python train.py --num_attention_heads=3 --qk_norm=false --attn_scale=0.0884 --init_std_qkv=0.0309 --init_std_o=0.0309 --init_std_up=0.0309 --decay_shape="linear" --train_tokens=470000000
MLP neurons of a small language model. Each row is named by its layer, matrix (up: input weights) and neuron, and shows model dimensions 192-383. Each number is 128 + 24 x the weight over its row's rms, rounded and kept within 0 to 255. Numbers have three digits each.
Before each neuron's rows, "fires on" lists the tokens most often at its 100 highest values on Wikipedia text that the model never trained on.

fires on: "ti", "si", "lu", "c", "isc", "uc"
L5.up714:164133147163112108150145116122117164116157158144109109153145135139096112140123119135134165107103119113144135126125119184111129127156112113103114122124116082114083126124124123130105161108127088170104161123179130112120136148104182146124115127103108092203084108128102118143131099093122165099133141139087151129126136149158170139147165130150113144168163091175083124117140130130089139191152125111166107144145112134140138155161123129119087117170141144178146087080090142155106123123153120127088108134158114098131095135133137105135109139107120139121102127098110115117127094113142073123

fires on: ",", " June", " 17"
L5.up1337:133138143121147109147145101074100105121117121098108117135142169093121170135132138133150118122147092070142090116108085149125154095114142132099149104165149119132122132193137144172128137152159102117118137153129114132118117152124173176126141144153139130153123109140119165147108114149115122125101100096103128097129110140097135192105140144144195187137099128125147111138173187089135136122119137095091063155081156125152114110135117134121125126139119092152142125156129128121113105132097120118122117155123120133079137173143152120144142113128133110150144147178130094125155137098129100153

fires on: "e", " and", "s", "d", "al", "-"
L5.up1357:136072130150083148142159132132152149095157135152125115148142143162101165108139158128135147118112100114102137135147138137121118128143131142120134157140035129165102124113165132119148128111134128149097114145108144140096140166095152098143131120152170114125122123092149127144127185131117129125139136132149143149151091104102158116131158140168139164122146120185114136099150085112162111161136129139095142134133157155142049119124142167115099092156113162101139153146109150164210108106140081093146143122126122113151128148118135110092143117160090119129124147138105122123135122114134095116

fires on: "\n", ",", ";", " and", ")"
L5.up249:152140108096112054142130121104099072099109123077169160151126102164100175103092104089150091106167097128149087124166154056103135126146143116114168143152122102109141146145115116123124120091137144103123132149105091175093124121144104110099075103073150133191137145128118129090099109098127140158147079154130159156158167149135154131148139156118141149168126165097138116090138170101128188129120124108098133119106111147146104171149143097128158122146144156202139126154129117151133136117148158140116131125124168122159171157141119130154132138132143083143134146146107102109143108147136137100

fires on: "\n", " called", " followed", ",", ";"
L5.up447:178150130100134092130099132110088137150098138104125164174151072156119118113129143174133118099118133100112133137165178131121109126149111097103126156121113147139122129167122126115162104144092124131176122176123130132120113113128151093116132120094118128121110138082128133136078154041120168126135141144121118150159122132157108097148141156116115108104126148123116147119145105108139151095144124078151108160132138099090103130160113123154127138140121141147167161135112125120159148076121120141146125139181129177195095125108140125149113126168168085143115094139114108157170100126129166112

fires on: " to", " would", " not", " may", " ="
L5.up196:122150161125099136156109095121106133121059151098106105100208127166125152063083172136109090129148103141124116118117107111094125111079141134096136169101122118126117123132103088148099082112150118138126157099115089118079132110148116136117164140104123139146156126099151138134092116152141152095083119097148140116129115142072118146093152121134128146141128122093134113118155151159149116140141137098111145117100111064127141148154132158093139093167096192154141111123107145112138090141143093153188125153099171117118133133121137116129104127115108156156148097129107133104133106085141162136

fires on: "=", " =", "\n"
L4.up637:125165185128137050124138158131122101112091131132081125146103149114134142102116129168146156127121056105148147127134152157133134107161148094119133176136059121149077126131130063142141124141145142151159153184090106095120126136110126118152104112133127120147141162117150126131114117123138130108103134141113164149126104122123192125086127134146112151130137144107132142078132111123131135093116162154124143131164146114114082136134089112112114152173143149141147082125148144167157119087112117122141146107113144148145090134117115141094132166156110122121131141161093113083113135104123138155

fires on: "s", "ed", "d", " led", "ens", " won"
L5.up1280:148141132117109125083167154127124163127144134097189160115132121165143141152118130147120114114138110117147184139159176099081126158154132095113073140119150111115089129177159096130115115101112116163128136122107107119123128113136203145131120131136152122150130151093130101130116174132133168122140160160113139111153099095157092114107133125137124118105115136125125120096170129103142108127146151090166119088103112084101164131155153129136155101100141181130153095152131143116146142107065111157143137139106121130128119152128101179144101165128158111124112161125124104155117112114135153125

fires on: "-", " (", "\n", " from", "°"
L5.up462:127126133111151158117116111161138148091104133128147136127131110132130118096138111149147130122120125149149135128114134129135162153154176114091147128147148122098107152117154139146123096105155126150104094102152141083155114138085132127162117108124144078112098120114129130131134115121107136084149136109134183140145086104093136139178146088151134178129111134101088131126092152131102100115153117153091117137130124083171132129162156121127177127147108129117159148122131174115148144127080133127103103160127173105148138147121154118179124135137086141149120111176118124116125088134145131148

fires on: " |", "d", " Founded", "9", ";"
L4.up85:155164155105143098085152144130133082122128150136160111154118106156080121113125159133157155154135094108101146155141122155121108095137151130108120126154148144104151111136181108131138117129112075153155123151131112122167098107111148162162088104153099094115126132130125154096125134049122152152145095093142149133106110094141158122125159141135157141092146119126118098111136183109110133132151134130124110130092156114128115122148161109113151099148119124171100087146140140101158175145133134147117143128116097134094150123094148109116127129161133113131136144121153107135108113143158135164

fires on: " that", "'", " one", " s", " to", "w"
L4.up1107:154127118088166156127120107108105124125118140156096146141145105160128096063148132100127121114142123104131117147167121138087161123142168124103151135134121141105100121127079174120141110130171127135157109120142102153085124132111153142145138124109117106139137146079129145127111134136153141130152094110140143113166124101075087115141146130149133137131126136123133087112148157180133167116166104172125103105120104113162152132180140105131180121144089162125167123123125194125142112106137152109142139140128127115155153115117149091124134112134086095142097107114088097141137097127141137119

fires on: "=", "ing", "ping", "History", "cast", " It"
L5.up1344:114137105143117100141177119160144195147105153121108145119131078147100137112131133175120100153118158100138134154101135122088119126088094115135094118103134147105120096138128118134109149099152126142099136148111132098103151173134158144114161117101130134131091104153110153123100131071108127141120135113105120143125136174148061130127143125113142156104134130101106156097125136107143105130176115130147112165128135155107165100161141112136135129133124122088126134117137119136176121125143116147122081160165137126142124120117151149128162114131118171113076133138071136156080083106159160117

fires on: "s", "erc", " qu", " =", "ae", "no"
L4.up1535:108135118123094128175137110117158132088124106102120107124143152152126109146142144116134158163163119138141144120126132113099102165147132140097127164103107113083103113110136161153150127115121102156120121132132143163100141119066163165128135128139136124146136119126117143114101107125132126107134097110108127164099114106152140148174148121144097153123092116110105170130104158122137146139137155101152129137143124150142093145126103149154159104139084169130146170121164119157143122112139130089151136116131115118163088090145154108104134103122094125148154131149154134118128134064182120115

fires on: "=", "ka", ":", " in", "ro", "\n\n"
L4.up632:175127145137136153128143109116100121101152123137113115142161096165131153119124110104194065124141152097143119115135152134106104127102108124131117099146109131075136100105134127146138150109132100125127095106121145184122151096144143132116123107162105136105158161094144139127126140119153100151116111138130129147137081153087109108128143134145154127141135160150096178145137147113137145128124136115083139183116101132192152099180117094139138107134141152146129172119142137120152169106129165103126127128128136139127113126142116109169147149134098127105111120122154117106121101130160118135

fires on: "s", "al", "si", "ona", "tic", "'"
L4.up796:147155132123090135157161086097113137095092170108147150129144180153090123147148113122153127134161128113144108097118139108053154081106127137117108139123110154100125181159134146107113126146150104162156162074130129128099115141155148174125108125142164125174132137127130126163155150117099126142132104136112144088134154110129166155148155100113091178150162121146123100089146144140147144143141116116134081130141082077126148120104148159144131130133120119142146111097126116107107134132116138151141096140138128095101102121126110124132129144105120092110080157159078101113107147088135137172

fires on: " W", "nd", " rest", "'", "t", "end"
L4.up1378:126139111105121098145109149089137164124090123105140156146157152153105117129110132128110155114084156109125201165128111144103112112151149095107118125102114131190133140160107127165111129110158083127145130134130136138160114116152152143129133136095170134162079153137192122163174087071132168151129131098185137136102091142115133110074118129115123161133149099113140089136081135151172134133145121140097138101122120097107095158157152117115117072131109105185143104106161122135171113140103168107143110126125107167162095116102118082137131124107104134124089150135134116098112108091154124119

fires on: "h", " from", "n", " to", "chan", "on"
L5.up492:133135148153132164168142105104118139105124143084099145155124137155124108109137101115096159108114167149129094129124147083104092133116086112103112073134122115101146137167150174127121152102151110130121120124119122173127157140152102155147129173137148119128117169126104101117118106131149136128096118152118118141123069154103179098159129135132132124128137114108132144110115113122173131132151107139116111098181125124135124126156115128146140134121155123129114103138146162169185118130133039132118139113117099153157068127129137112113153097133111138138110133141113137151111093090192146134

fires on: "d", " =", "ed", ",", " To"
L4.up407:125138143122079106117128132118129179128158161104121147134172110125119150126110137163135095104090165114132153141155146131098126104147137072124142113114072132100152109163159075139107165140112098123142143156057108148111164146150098091155098119089158141109133166105107123135128135105075102107105142114134129141081120108124160136111119153178108102115116104132142151113135159108105130122086168095144142110118108145178134129122090124117134125150099142155142130140131120171141125117149103097127090159173096139145116090133100145126145080140104158107109166119072096107101097120137153155

fires on: ",", " and", "'", " one"
L5.up1475:162144171120136122107133119101150151098139116146110132151096117125152142107146145148114124118096109131123126118158115071118146128138127127118157150119143104093120094123161154143106076115152130158116109158134107131130137167090147127141117139120168082120144112094150145147154141134133145157116104124157157111133119155079137127131128143146157145138119137134121149085127126160118171151110088148151141136100124155104130141154142132153179108126165117099145099121084163172157143140119140067135140135167147148163112104145148122124164088094083101113128158113167123150143077088141135137

fires on: " and", "n", ")", "y", "m", "e"
L5.up351:127133161151136110108145128092131109122125162105145149177154114119168134080129162162145151151126122130114132161120101050142159139123109160123056114152101149084105143147111132124051142146121104155153125125147087134135157106069152109104146132104118142149113134090139162116136113154141152097150131192146163155099138122079084138078119123144113123092150145125126206101120138142149138111121114121117151145124126090166131122128179133149115104173173136117116152099115170135164108122145123152118074132131144129109157152137125137134162107092151158147126128141103119110137147142139136170

fires on: ".", "–", "G", "gn"
L5.up1523:144115166140103096137146093090138129148122150126098143131148161141154168136112124135144136143177133103146144104159178084112128095090113127117117125135153141111160132128165127097119116103115096132143101128131118106147136143168172140128089121109121096157150141113164153170112111100119141138106095127150149077155132125141148132129129148113103139123180139117151102107123101148142120094159186148106104102154088138112131141099129101095168119141128114110122109082107164103138136110160122154111120137126091126166115145120150102123128148153127130090139162188099128113137149124126165132

fires on: " \"", " $", "\"", "$", " “"
L4.up1475:150151096155118147144133122122094118139164156092146124129138130111128150097158140147124101100120119100146108124144153135125171114122148139108165121136092157163084151183124130154142118106117118128123137109097088115115126134134149095124129117084168115150135150101123147185113128139121175124142114146111147172133132105146136146128192120166112123154135137113097122105153130171092146119120136124135132142130128117066166114131144166126108126150167135162139124102110139174117114114125100118106115108165133152106088187124093148125167141136119139101139103141068077136144130121109147115

fires on: "z", "ig", "it", "elli", "e", "ec"
L4.up566:142170125170133082123130136086097150074132156117144123148128124134081129112154127127116131115105146075133133124145144136122116129124127129127130116153146088126151142094123081141084140119124130095103124102092116143131107194126165123127159137136096102142084150117125146128169108122110152075116127183142139137155130122080124115111127161114117134144159112096129126098136094139096118107124137126127124145146115114144117097103147170175117124117123093140127113121142179120150073122081111167098124164149101122098145141091129146110137102105096119074167164142115157170122128118117153114

fires on: ",", " 6"
L5.up774:146139148123120113139163134126129104162102121139123083149105158107130170088111100139125145151123138126130138133137090118100157109115141136101152119135134125153135107169113113151146104141140123130130133154137111121139097186114197174149117143133159151171125119128111158130113135139144114136096078103141158141114110145083132096120119118158182163114124131132159093126166163136175118124187130072033098132128133166137084146125138080115154151113103114084111095172106122144103147117131121108151115129150148124123120175127095144161159124126054116104131181158136119139137136096139115127

fires on: "=", "te", "mi", "ly"
L5.up813:154145162141120096129137104128126161136124207109123131118153118165110159110121155092141156122124094085170139137131159128116125096096174145109111115144122104077114078119097118093101135144159110127131139177090095135122103145127106147130133100148127121138128127113139145169093093125093126105112132097084148131132099105157119139119142119180166165107111165126151117131153118146140145139083111116129097203151093113111156143153130112123131114157150126167145070155121117155147134105121152115144125147099125156111110111117126095120154071125105084125127146172119146129130080097149136122

fires on: "'", "F", "c", "g", "f"
L4.up64:129141139134113094094142093121118124078147143117154127106148109147088168093102106149120125148132153134110119118157118159060148109104163123104122118109104165103103139145120088119100142146120103136119064113142125161120149172124147128112097108094126146132118169100137163122177121102076135125127137109144154148071157087122117125109135153120131155160116155180170148127153101172130105101130128117175121147134092102101116077134176136164145095164124121152125158129124171131150167138125125095152117150162101138117115104141145082114117097143112123142125160097109097121166138111141146129

fires on: " there", "alle", "ame", "ma", "ione"
L4.up793:121122175103087113084153143117162172153111124124111177130127113125105175108136150127151142104141078135134138144113128138124138122135095131100148110135115121122135121132097115161124107117114114151133085174196114115152122142134122139126093120102134121152121129105143196135114148092160134119103086126156177172099121150112142148125121123160147136163154110136103107168143170131135089141129131143122114162159133112133137125127118128144112090126121132095104134110090145093152154081085164073110105127127105152145152122181160104122143134117121120172103140144106084103088134132141112121

fires on: "anti", "ona", "ici", "ti", "oc", "si"
L4.up1473:122161104135097086155110111127103133113084183068109116124135090108082152124103140095122150148136141094186139132125120149099127131129128147114148155112142114143125114166172107152133105134148093122111144100120132106121157160141157120130144158106140113167120120127123139145122126097164131107135127110085153096094149106133125171150151126139144113150170094145145090141161124107163132117125121118135116098151069137127140127130140108143138126132125123160118121139147122114117134135096090163085122177133131118085112179146126107083113116086150089141148128127132120146128148090112115112

fires on: " to", " would", ":"
L4.up150:174145180075077142123160084132109114106111139115154135162179122128103095112111132138149119103158127137126107128144098124093128141123139124108135168106107137124095125164125101159147118105106135113161116127140099127144149109143149128149135062114180118104144107071166104136170144136131133153134084114140160137136148153123135104138143131145143147118108102144124147110168146144139074136159155108129121162097140134126157084152149122106121125129107144136126103160132101129135154150170101135179110128092124118162150155137140111179128128126074140149182132139110141142094142121154151147

fires on: " and", " to", "–", "por", " name", " of"
L5.up541:134159151115144122122161128116136114138120148132130165139175094114137125100103148139123052146125175151149137125144146133090104116135165097133127159143075150089120115136104191152157148158119105116127133127170103139102115105112125119134114109089150106139141124115185098128137160074120135132134108138142141139104108134052104163124132097133111094135135166152118146124163151128140085104155140112115115183134113085167175072126142141127121085155122076126136170099122141152153142123144142113130103109152121178138126129120140140148136157109083116137090127150063143113138107117146134107

fires on: "V", "E", "A", "s", "D", "'"
L4.up741:124094136095105137171129130115070169097124133136086151141118122180107119140140127151159102127176094147127127068131117128093142107117083122119134138103149155109105114156121121136139153139141118125116093121133105113127119124144141143175145134104172150120134123120169177152137211111166155126145126136155167156146147164128100144104139129146122120149151092146117159129121128111148138131137120112111133105140123099118118121088158116136128131121151134130170137097179141107137119091133125110178127109142125131152138147108185109132149140108115089131115138186109132106106140139131107131

fires on: " on", " Website", " Albums", " www", "uc"
L5.up994:151170134138153117140136095112133149106115121148122133099087147149162115104104114112100129109175113110138132099157117085136130118104159115121089129087112119126132122086123156114115119160117092122103152131076143122108109167142140169121166106130151106110169135149134118153154131089137130145150104137146157175087070155117132121129152105150147154189158095097146145071158151110136101147151095126141102147106111128115193125121121168157169154128152158099151116144148150129154102115105080156107107181164094111136118118136134123122154104120088152141128165104128126121126128110123120128

fires on: " I", " =", ":", " one", " they", " One"
L5.up1406:133120114132126165142132117117084113135099103134146167141179134115091146125097182155115125180096131106163132102141141159137167097129090121117144127148081128142123174163108118105111131104135129165122156120137119080117094140122155080180158151130167102185102156150131138130138118130093158100112141121175138169119158123115128129068162128137112136145131140148134134135107140145111140101113133122115132104099136104175158106165149127127175123107108172150125150105116163125157134131147165094150120139133106137111116118119084095109151139086149097123148110128111116129108060102109102177

fires on: "r", " Sun", "ar", " sun", " Lar"
L5.up766:135124127105122112176137127109149140136049112090113139137133156152124106146090112125120137120159133127126124154105153115165126152112110131121133114158119149112118125107159089125087130138136106152111149171121138138108168108108178125115143151137102147118110188117125163173148134149127168126057116107153150137136110081102081096138113109142156135119115145134100124131147134099157140136116146152076070117124124120168087128136130112191130154180130112174099108123140188139143107087117108107155123082145134157114108102124107130123149131128116082169114135147147151145175116058169162122

fires on: "ly", " only", "ra", "ally", "ically", " oldest"
L5.up162:137132105073105130136144130145104148151150135083197162112135127154124155145101151079139113129118135115126146170111111131102130111124180120096114084126133117095132149148096111142104109127107084123118118148147089149117123157147129120109143140098148124166097142094156094176143165112091123106118106091135133131128111164143113100106127071164105147120113135106109151116144127132121175113116160140115103137146118092168077108124156107116111143131135140193179128160125118146152118137136091136167086143128105146114103154188144141092161150147080132124165146174130127142138108023158145084

fires on: "-", "n", "i", "l", " Al", "il"
L5.up281:140132169090107129124129126132132118128106157137110158153141117108091110078150090140149100109117107071163115123147095090119114102112181092115145138122102140148152159127174169166126138117107160153088135132166104167121138139147133118139110150141154110177110132133130126135092137118161150067125095174106158164116122166123136122128115112122151123094114089141102114107129152131124154140158114107130149133100136156126095130154136136153116108177183137123070138151112126136121109125120140096104128137156118116116105139127117106146151082121097118114089146178130111106142112072147108114

fires on: "=", "ing", "n"
L4.up80:127192154113123112151134106103124157143121130114141160135088156146106105112073131131127142112111084105147147168129136096078137146096146143116107108092139103113148103159136105108114090114159138144136099104119083138126098143156121149173155126126097090165133111115101127119086114139120104153107128144105135113159122143126150096138134127123149146111143113095132152089111145122129136126094121159095148119128113149104125163172109121122170115106084176141116103132156098140148113107126122135127127165168090143132116127129138142165139083127086124115106161147081088124155082103113143119

fires on: " and", "n", "o", "ang", " also"
L4.up165:144120114115117169126170081107118174112129163103154103169126075153139116117094132089146127106163089131141087094135160075100138088135113144125171115132096144088149125151156127122149141121142157148117123159145126150105169136102129145135118131153129113127113120115097120107124144139112148101110126140125144144113134139102159122127114139134074122113129146122150156102122150121132132137108167103127111116116111118136157135132151117120145078163109099108108145142082128162180151135129120133152154098110127149155117124132124076116171174134118098124095122080112121106135083133163168081

fires on: " (", "born", "American", " Canadian", " American", " was"
L4.up367:139147107134125136160146119119104123134171156093197102127155146177128128149114155144158101114121095118142145097111175097119151116110093091106121120143099119110149119123136097099127114081136127140151113149114153132150111151167152116102093143125120129110110123076129129133112154133099150125095143112102124118102078110134128155099132116132147120135161123104140141136151131133171130165116176093081142138118147130152108114138117090125138133087134121125126132107129121121123121111144112165123133134139156115068094162112120142144137124111148104118162142129137160148096144150118148170

fires on: ".", " a", " $", "$", " A"
L5.up148:128117119072146166149122066088140125131088142144084107159092131128132141112152158173133155106126096088115122141099143150121146134090131090140172110121145122123164112158095142129124114123130145125134143125129099144122125146098136127131176117087127122106131136129143178144139141138140160115116099137088124137176139073153116134148123123160119125139158127131109109102110109159130111154165123108095109142114142150100149127119162160134116112174149123148123172147105116107154133106165135124109138134136131123128171120087075096172138165108110139118163123178154156156120103145117124110

fires on: " |", "^", "vis", "t", " mi", "ur"
L4.up134:126145187107139121158130138130102110160143108105123110176141123153127173113135129130127106145107121160133107086157150139105164074100118107093127118107146119125104157139141094173112093098115158120160152135130150091113172149153144152084140073123086096138137138155150125149112133098148155095135123103151149163103130110110164131120165106130119110126186121075137166113126188100143144167130121128129152111163105124122126082162159113144138140127119152128109084172074091113159109116105118100114141128128130103137090173101087138111112121088106142071162114137157128118125122121155145126

fires on: ")", "n", " h", " of"
L5.up163:131162169088130133150090123134121114146153129121135139102101135145136157142139179134089172134156121093140158139148110088141145106150139100098101160121112153131134135138090113142128126071110115132154110142147105084119095128103143106134148117089123127130159145087156116126151178113137109134140157139137146096155129187131104138138119158144122151088143088125105160080102137148159131100114107123134139133130117151127147116160124140143111151102128160127100060083114150143116193152149153153135116106111152122159118157125144144111111171077118146090127119150128126088154142124127130143

fires on: ",", " as", " in", " at"
L5.up1307:167110165143160101094163107127088177102123168102151126126125173154146125115152138136111149091131127137124127110138115109085155099134104122119131124107136137130127099176159099145157151075126106169142103128117147154122146135113141163178111141135086119138142139154132135110149156143111162111144124100147156155135112115164103169142133111151156165111145088144133153141160130131161153091128098077134097126122102134191128104168131141142087106130140115137138144098146137120153135128149079123146144145098105158169104141170118063155173119103130115182101168102103133107103135120155166110

fires on: "s", "=", "ta", " =", "pec", "d"
L5.up755:137133115146067109152133118127125162099135171110110125136129163130092192123125121141163154112103113114151151137143164115132177125140105156106077185128106140101116115132130158120117135117154109133135134162115144113126144156115157140109120152125152095135112125116141144147076138141157131095106140152148150141120097112121168137142157119127170178130082112138116167126163157132122131114108142082140130107130099119147145134134096137097192108113146130140174080152105113106130143158128131110129117111128075133127105160109139138142112103044134124104152131132092112105111136087117141146

fires on: " p", "p", "k", "g", "n", "s"
L5.up1152:140138114140135123110127109131101103136093128130145136128161114148109123102120143145164132150115116109135140117134149050117156124139120156107124098124152145107108156139099117131122107154122122121141140114151110153143132173093143144119129098116116095152126142102155139113053089164118124139138122123136132131082136113085144119141109110104133134099136146134174165091104148106126123141110088115100132138158137134161108123155148148161130096181124167187154127141089092170168105123140155098123128147168076134114112140108142151162170100107129155099181111144125164097139094112130123149

fires on: "=", " =", " km", "'", "."
L4.up1153:165168143121133120078122088105089106132120149117135110105125155154153138140131100132129133150112097133135131159096121164122096112131102101123123121150079145148144075122109084138128141091123108140156157130167118096126124141111109072169132129100139121129171113110141113125179147082154144144142109122139126097103070116134165124132165124190130138153142131122086092100164102145163133118064157128130145134173135157130106127146133150181138114134156111129127127120129104158130122154140103096129106109084150153106116154149137106102146097112114110112135134124123118092092111138111136151

fires on: "z", "s", "ici", "uc", "e", " $"
L4.up1388:132141113110105142130122109107127141148131136102122168153139115131107170088096097118153092134127145131152119136127145114125107154140131120127143138134108116149121119104161100116122080116143110131157128124059114113078155139119151161166173134140107148170092132110107182104094120146171151117135117175071136124074132094114107153119155166132156118148187092168118145098098110123119135116125139102096108096150141116143064122120126137094134127122157179129122103140159141119167120122115113155105134129176068120157136142130129133111112154122122110087126139152138119111089070121122155077

fires on: " The", " who", ":", "'", " a", " in"
L5.up651:121141128102130127143122101127127155143121111092134125133143113151108208083165139118141147133149129126093138161127098145112149122109100073138113111130090106108130123127109104146123119126143111134176080122129119100116138148131105135157121137114120102084162140164110140130140137126082134113104129122160144139122081113098156130105124121112105157109172118099091160104112119123136133129107117160118124130139088124129136088163139132160121085142088159156119160107124128090115138097127149077154111172089101114117127080133104111147166160083166144085115119134160112133148149157144135093

fires on: ",", " as", " under", " in", " over", " −"
L5.up449:160166133127159092100145086116117168102064158161147136138126095187124118097124141147111138110161125156131094151142093154119176118125109122088105118121169166171138087140121145113148168124123078144120076115141107157147103145105161079139157103137116134131142129085128144140115139088107138120151134081135121101172086148094121146137179123112161142104148148143120098111126129156127138071158117081098147149132114119177127102169162122149116124125123098113152156074109150114108134117132169116162126130099129165163100129153127126143142133133128070129100117146118133099109116137164145117

fires on: ",", " that", "'", "n", " Ya", "s"
L4.up987:144129141134136098130147143131135133107126143140118164137126117146123153109121119116128129161121092109099103089132132154110203130167114119138138154124119138113077109142163120093136109141125129126150110095168135136127096174108144155157146090115097151110120123131154145142115104126101142104113132101172152114133069090085068112142131161116130129166110146111106143123148109130138155083089096129108089144131130116154111137135158094153172102176156121139124147120120150120181122122119132109136146106150130102080185125159156142119133112069115106093107116105098086125112118129108123134

fires on: "n", " He", " he", " a", " Ra", "He"
L5.up160:128114114126160146137170125135125138100137147127160147117127155156114087093135123115081137102090135077157159087137164133093136108126139098129137091123091130102096127136126130137116128102093125157159139160106129124061135170116120129125105091122085128104118126120128173097082094125142169113120116150157147081154085102169152137144144110162107136109154132079086194146114149114107110164101104134104122129132122106103125099141138174160167174130113107136127117107126133125141120121169145111151093173105154157123119149120100088154174130142085124132125138137141141105119137077121169127

fires on: " m", "mp", "se", " metres", "mb", "ap"
L4.up1220:188119138145157143151096088094127124152119148145139120131118101155119133088123162093140165170129103138116133142161074133162144138103136118119130114127145159125106123087141097118137100079140133166184134149128112111178146112110164094115122150139130132151109166147122151122153107129133169167095114107123155108142134140108132110134152137180147151091115138139119078106135171146160131132166122116157077073101140148194134170120181135151131117169090103162114128137116143131151126156108133085122170117152144122126107103130092078150132093083098148162117154141133080108095086115134130098

fires on: "–", "On", "Y", "J"
L4.up992:166183148121132147120120052101142167132078129130084099113148104161133145138148147125143161116117129126119138130155102171139104111129141109124174133145165123073129112128146106144118114068107124119135096143120095124132117154164140126168119165100122074103133159124150164117139161126085169146132152101153132138153114119136075141087125130090175120097112102137106130136162145150120165161164141107133087144145141135139113120128138107140100124112131114107088131101152199156124133092128129125118132169150139177143094140087138125159123110143081059153114151147147088101150074080130148143

fires on: "'", "itt", "ort", "one", "nd"
L4.up200:131109113094115150118117104140110176123165165082125111164156142102095107124153136142118156120117110119129114195131100125120147136122109137104167125118144144138112144102092079150114093111108144104167097115116146107143139118124162125153159153147177162176106140120091142127161130110157186160088112097096133100117139114159139090097116123148159141137157103162117084139115142112148125132084126118112096081164142115134129142120162109122138102175119100143103111141106130098153091155140131155139131174191097144131129140120136077148150127073148102087130168154129128127104129116115105137

fires on: "=", " of", "–", " Radio"
L4.up1042:141112151081131118125144140135145139144132148114132154133181131101154147113111133144119112133149174127115132083109143099110142127156089123128130145128108152108120145152129116151147091130107131140138136091115120127118122123169149084159096119124146124116154169108144170151153171074132176044105120149143119129123115171121098147096108118147119102179166152152123109125156115130159118111121123139078111107122124151170143138112123096128166133138168131165091111147156155105140152117153113116148131136109134154137143138135133110155144114136176131123115168131083115125090113135134173149

fires on: "-", "ass", "e", "a", "aly"
L5.up667:114125124133117081152154142092147121158146143116113148117150109149131130112127128100121159132141132111133143157160132118108110146119128131101141142132086120126135124138119108153165158158109109145077135149092121150174123094135133080129149135098145178155111104109095156156110129097133142093130158140144144184129091125154150148114160101121125197129123151112121091127119118124129107096132130129137101107151095111081068080122156133146128160148126150181102143143167109131173154105099136092126122164139134177142119172130149106115166122129095130119120165153121092150159117086147171139

fires on: " and", "s", " term", " (", "ed", " of"
L5.up332:147119133157126139121165085148119152160153136166136090142163122139146167132123133147135126174075119128127142135124116111158164092142125102127104101143057127145115156118144120174155149142102107157120085150109117100117158105102129126147137159160109127118109156143129107145116135144110141102130157110139149168088135146147162136099141111144152131121129098095118131101123103122161120152160146128149122109093112127189111090155151147118121153128100122113061087120122189119136084111122097132132118128127139121096132131134128162116153153111097147106073161132151144103110158102132151163

fires on: " the", "=", "'", "E"
L4.up1023:176150083149104132153145091118076154124102152084113134142141141140121117124119106096112124101143122106149103103147155079139143123131144154105146177109165171122094133224140119121148091107136076144121131118151090124133092102148153149162120129134158100100134182093139133123116131143137137124123145136088120110110125106135143123153153089103135152130163074088137143120121151198145183148172135157147121103160110126139132092134124104114125150153120107141126124119154114145148132113152131102136103113137119171116105146120133104151111147104127132088144122157097081081122147125154125127

fires on: ";", "ed", "e", "pt", "st", "d"
L4.up491:164168143154089125092127132158118150116143123137173164114173089163098122130123141146141131157074153113108128128161106103090186106145140090115091136112137149100124135092167149120084134051149110171137144120083123127152139145100129120124148118154077142153093111126121136144145083147134118110148134135128144160099153145139150115126158156112131127138115099087120172114125137137111117106085155146134138110119141090131149116113127116174127135165117124124171110126100116129163135085135122115117120138172114155135111171142146128117110106100088167137133120165127164069117132131130136152